MLP neurons of a small language model. Each row is named by its layer, matrix (down: output weights) and neuron, and shows model dimensions 0-127. Each number is 128 + 32 x the weight over its row's rms, rounded and kept within 0 to 255. Numbers have three digits each. A neuron's up and down rows have the sign that makes its largest values positive.
A block is one neuron, or neurons of one layer that tend to fire together. After each block is what it responds to, as a language model described it from the Wikipedia text at the highest values.

L3.down160:035096118129104136130085117151108140108176140163112134151128101079094111137146122157061090176150132107133130119135103115116128102129149072130128145105108173138184073088113142115114122101081090149133091098101130112072151162153149167155126117185131161148049073137132117147129108080168115140116100111128157132135115154055100093137195178075164137127157104173093087127136156115144096162147
L3.down236:122122142116081091087095140114118081123082076123171130164157140155115140160115122117106118183106074100097113114127179081055149069087139153080136150106129123142087073115091158080114110075158135133111139156119137086156147097101142169143093144143100171158207134153122084126129103093084155133173152141145132135166165127120116081120087131081128154134049148099087125058137125124153053197079
L3.down339:122172096149169136094128050109119139117123079085156166116124117128124144115178124102139089080133089116127110115138136138139117089142094150153035166154127147118148176135132158136118100115075096149070106101123155117122145159202154119109129134133079098189065143137168103149138144116113099122133058109177118128127159069139056140158169184115153137045087168186082145129128094107131119131132
L3.down497:099202069150121141102069106095109108173139150089147085155152142120104072119074133094142155087098088125139103132112107136205084132113090155134089162124102066149117151138154175102177147104136092149171078110137182116129133125147118148071226142129070104154075174158201094131134198132111130111209114139118126054117084105103118159148147172163194125084139138150098119152125072165109135094175
Description: Fires mostly on the determiner "no" in statements like "there was no", "makes no difference", "no other". Weaker hits on number words (eight-, twelve, ten-) and mid-word fragments (lo, Mo, -ang-).

L5.down111:077097190164096099127140138086119106126097116100093139095154119133185170173121143110170178149131125117087111076081173113113155119115121171120139162064145114132147110135147120142121134138102151143141121096166081161176135133179092141091099126125178199127112155135088104067128109160092156109105111131136144126110199149129132200125157115079127127114079118099154159130110113109188102135087
Description: Word-interior fragments split off inside longer words, such as the n in couldn't/didn't, Fi-f-th, imp-ul-se, e-qu-ity, in varied Wikipedia prose.

L3.down15:118184161120091160195076109091159088110113119067218107187169115112091116132121099119115117119110113135114092139099130120133102145098147096050120149145154156099166092080090125113169134177108118093159135078136160171136116149203099129073186143115123135101137075120129154150174135103106098122192158136109160117145067056093116173141083205154141139108045148103138114113070119129151124146157
L3.down78:104135075119087065068075108143081187116126112141077139079168158129163156117137151149158122091145084145121084123060084171147128137151131133100119127158170104101055141145141143125123067158072123114116099155120151147211129151084138152116177168130132101100071052148117113131105093121148119126138107153155083124106047128095160138106148102140074103104196105054144151105073112168142105135173
L3.down290:064103123156138111158107150112091098097119214160190170169107137189146130094126113121143120130115064108146112105086165122074146174165141127050131158098148135115078096107166139038159145164116138171128167031107136137102117084196113181089132172200088122125094125151106128182164113137139118055117131103134074091107103140168102128150097119099184140158166160099106118128104098107152156143123
L3.down549:102100129189100097160125082178113122142168172136099110099136137149083046107168101199127101184131130166120102097067154123087087163184158086141102097120104116128112120176152100051076178114107143143135129186083144126105137151148177148174092203087108177134142115176140112145121124174122137122138141123117113137171157155115113124088073173144136118166193121115139115136090097105084126095126
Description: Hyphens right after ordinal numbers in compound modifiers, as in 14th-century, 9th-place, fifth-round, third-team; weaker on other hyphens and mid-word pieces.

L5.down174:083142156101171118131135141109174089109153089090154106117149167127135110175142158157082112121126133109103057094138072118126169139115144160116123115136124189097100149105169095069148066075107119107096084081205098103086203140138147136108150155132103136175120139175103143093138109119138184122065161139099138135119103085139130133156113074094083140139123108156125138186154168160194122215157
Description: Final pieces of event or position nouns, often before "of" (install-ment, sign-ing, ground-breaking, mid-point, "1st place"), plus first words of section headings (Early, Result, History).

L5.down514:133090089095109171185131052107087175139143135114150108104098133052112081128130111136132085081099131182181129102112124077152142113166101198099101185138149118122101138114124194113110138110154123127104177134153158150125188182078184093104086156145098173109131115096060133152061130132152131145158142083131090114150108182170169129201132135177174068208129084121148089118122174134125142146147
Description: Final word pieces that complete a verb, mostly past-tense or participle endings, e.g. assum-ed, top-ped, thre-w, co-wro-te, in narrative prose. Also fires on prepositions that follow a verb, as in fell into.

L3.down311:145121188107110167124186125120170199133155137094174118155156144152127108155180099130131088133147123107114173110176083115189095111121140113147138067105076175118130102137124160119141161148159098110092141109137141086124171133165096126173110130160122162179172061086151124137106126160110116098166162164128144138095129153129164106135124160154122121140145159179168095139148093114149150180113
L3.down369:106131138030135099117080173086150099151082086149146101100113139165120155117118158166121133063084083142136205077098138106092087157080137086112085162111111195108107105154144156127135124127123112127137093135143208158083168094136145168177106138138080167109116105147134106150182135122114138140115022160192095126120082127138148140066132098118196118184118190087137066109150090171093113133129
L3.down527:108128158107146153141107189103154082146054136169150152170178164069153096131172099155112087164097110141125143139116110161108112183100144141137114108088090139074157158100108108225128176145172145132143117171125127087078132123120117129135084091075179154119145128094101181088122098078194158133150089150111096139087148132169186166144150115126175092106082200122133128180130119135157168055091
L3.down652:125150100093187113126176142144133100149169165172166141141092087137120110133127101159089170077130118121093153145137186109143172131108121095163148138120130131128107126139113155121152077143201059145102102142133096166163153117138129115158114149064131140073161111133088103127140072166110077160122138120137136126138160118157105125094085137099121117134182139120110116141150083115140130042106
Description: Final subword pieces that complete a word split into several tokens, such as delic-ate, insist-ed, appreci-ated, rout-ine, mo-ist, in ordinary prose.

L5.down571:127152131087164149163111098197081129084128115147093076132192221119160100119186079104101068088147115137152141138139109116148121143102108143160080135085093134124142098127114087129201106117176132074102139078114161108138143143125160104122099111143136058149145139165146129171119142102174106093118140094108143128136172048147166123083186133149146093093120109174146100056142145113161105183076
Description: Fires on the main verb of a clause, often its inflection ending, right after the subject, as in "he want-s", "The trail follows", "lead-s"; weaker on "and" or "to" in that slot.

L4.down102:116134140089121152083162133088161182144106138078146116109041094125089122108133104136195065088061172163139054122104149110107115178096118179141053094166136127107122146156124088118173118073127137133099145132164120074094107151080140184186129150111147105131100120198145152105124147103135076117117156123093107127173109141143131105182197146089188183147082187107133190142113121109147116125157
L4.down159:098117114068126128095132076178068177201076086098128121140134138112140080113116137080085151138143114142199092089101118108159125111143167090055201102113110108108108114127191120130156121085168196107086139159122132101210127117085124066126141125068113146124157147147106175133164112135203195129136153134167099061153128134139116126143127166128131175138120157166093182184170147118128101137114
L4.down231:151156130085114121101141157152192123172140171126174124093122125103114074152079132151158140137158120181094161079163114141161104120122098085101087071111072153146116128097149145103197095153126082103133140122035121178113161128182088107156142210113131152115139154148183107148137127138079161116129106045101111079164116142162172091128136134106156116125125125136062153137107107181114182097185
L4.down592:123128111097177103121111160104091124090185093124180157141130138115110139154135142123094114041122085090175126123140102119108122145113118141133095163094115140161114085083124048116097140110104105119132106088164128153115147103146089132108161128126115148119137085119092160141109091121134153132139094126114117140127139161145110084099180116079172067196158084111110089155104198150146072160118
Description: Mostly "of" linking a season or place noun to what follows (spring of 1985, summer of 1955, Gulf of Mexico), with weaker hits on hyphens in runner-up or 10-8 and table pipes.

L4.down81:099133136040141134159157162139159164078105139123096161125155125115114124155148171139126088157103123083143123152199155192143052090115187116171127157189157151180135108169131139168135135121110176116128171106106195089143123150129193189184136125126133108116130138120115149136126054168103110136123164173145170140135169095119133137132114107134138152141155123148120137118157125099138131144099
L4.down103:080187088066124154185129121066140131154136090121096110098144136125125124121148111108125207077127136066123133108131124154204162169178123132190144152132079144125162124127114114081110155155200171062182103092134107114190180143182135052175098154145092125130106116090132153135171132198127157117157139121125125080171148102175065107158108149110157066143151146095142138140131121130096145149175
L4.down558:148064109105156140146066069110154067088114115074187097111175135174123042109122155172121150073107098099166168083151048144157181164132164157169180107127124132091132111131126169110127170114098092105122085143132198147107172121142148153176137130067107191106117089104125172088157148149144172186151134084107130127115150147140099128143113190126138093111117187110158164091149141104142093169127
L4.down587:120131141159131104135123147104083091114136161152124126154089109117116144103131167105104120088147116137171233139170090122140139112064142132102196134135169158183130088150135129199141114081145106140178143195149079131105128149104200180144145108133165106142155176132113168166109143162166103182097151158200128127109090142140156168083220119168159133178128132111187096076072082091080072143146
Description: Non-initial subword pieces that complete a word split into several tokens, such as disap-point-ment, insuffic-ient, int-act, soph-istic-ated.

L3.down35:155163127130161084166179106138135040188132083111169148179127096091152189142068126116121139125162166097129124104132179131064195124074157138158166150116052141125121164150074163120120089141128112157133141143053060198178163118147118161108146107106130157144131155124115176169104139145175069160080092147133100126098152178094096094126143144090119118144122066129129085132066122100138134084120
L3.down57:124143120161173130124113132101100131122121110118078144124134110110161151102178170150129068103132093149078055139156119136135158126172128101102104139056106126144138139097119072130113135165075110076072102133104094183153093208169162109105118153058115161130110145190137093133152063162121092131124101182158146122171171155156134135131185165167084137078134124142107152106153069175160082138102
L3.down435:107031177165140098165184076156131126155121115134143087190122168068141151154101147094123057133102113079118079144105141083161134131121103084108129120150103112126139130103108153138177145042122142084094083153126111123122110110183156159135120084121118049109103119177160099194144164128136111121168125155156133139147133121095056155086134087102157147188109180135139145166187148123124120142071
L3.down504:129119124094103068075183110190077094078117124076108153125106120095139134114134117149166098136184169073086118061170125138178089137115116151091140130097110054108135122172106084161133101126113091160110076175099132158076098113080092154125122140114103161110097139156131149131148101107153043112112073109070072120191130119140187141150153094165184147142096150153162147143130160112149177137091
Description: Short word-piece tokens in the middle of split words, such as n in could-n't or war-n-ed and il in to-il-et or Bu-il-der, plus occasional table pipes.

L3.down28:173070128039148080110041104138102086090136134128093079129143122155119155078098126151083161163150121101178154139071131165217106108137140125166134143182083125114119152102123086185132104151114155082122072144037097132115142118121113106195134096104102126110113139122098123129127170190120202131164153142163146156121128108174172134123156136156092179061156144158126116173138168107165149112143
L3.down75:134133129091153128083117132132060112133125119125131142150165084123124142109119160109107152079130102057134073166189152144186140069138139111175180137201123180134178131089117061113148185134093099074156123106071141165221097133100102112140119180110100163134110141095076108085118076156088182071135130117164117161128150132151132127167115077185162090139139216125128124099195115171097097153122
L3.down354:155085147121183119145110113106103106180073123106165150126143107116087090062150152129086126157096196098115130123102185087146112122127090140122166171134133161114095155163174158117151112120144172091083101168085157093192171161106167153115137176161165095167137156160097091073148150132123076143147116161117122156147132134114181108095093173149169085098168157164121070125071162199127136186122
L3.down517:168092173107105111113149165126099165161088099062121125098093160121131164097138145161084137109147072119107142146125122103184058126130147063142130140098141164134132165202117154137158159155127079063165125178103139127099158107110104149109126106085122103117136141144134134115128130099160131153083196187155084143127130154175134168202153118223136168133164114141184130156163098094216090156065
Description: Tokens that open a new clause or predicate, mostly auxiliaries and modals after a subject or "that" (did not, would, could), plus See, However, why.

L4.down247:104137127141130125089066100063170124157141140135130116187171109169169137123115099112065040105135097114162150143079140149093080145093111113116168114080151176136074114099131107217154089110083139144017155065111110171135100143119130095125194113123127108076122136140118121141145109107119127111149096176117119112156099125180077132131172119142152083102131133044178125084082160110145111159075
L4.down268:094148097161149152091176125127129128147156143151118132123105093091173188077133144106143175096102172089133077146122093132141105128075133107066177138145093094108139103115112158118166129111180129101128177100113125137078107074124195141079097136099104114124122153131118132093176143128119128115094150072090152057186111098121146158092099180037172099115124178189091167111119135118156179091124
L4.down530:086086134134162131122107169147124141121125134151112157101140088167086113121109076110083114139128175125054122089050163099123152143115189176176132163102089107152080152127079152176124094165129157048169110104145162100128172142066093110122201144093171167056157181243140095105126141122125117118141151104124107147091082075130142163087174134123114116118158188113070137159128134113139144116065
L4.down632:108109151110143128091124184103195156096097105133116084137130119213128130105117128119098147148065147120078144147091168089117123082096212110098134138111185107130085136107080116191163058157136101131134168064151145120118124150115123133101114175125124140139098161093103113100100139110111100147156183107137048160168071089160135164120214168094137132143143104125122186104110090142159127084093
Description: Completes the first word of a sentence- or clause-initial adverbial or subordinate phrase, e.g. Though, While, After, During, Especially, Except, If.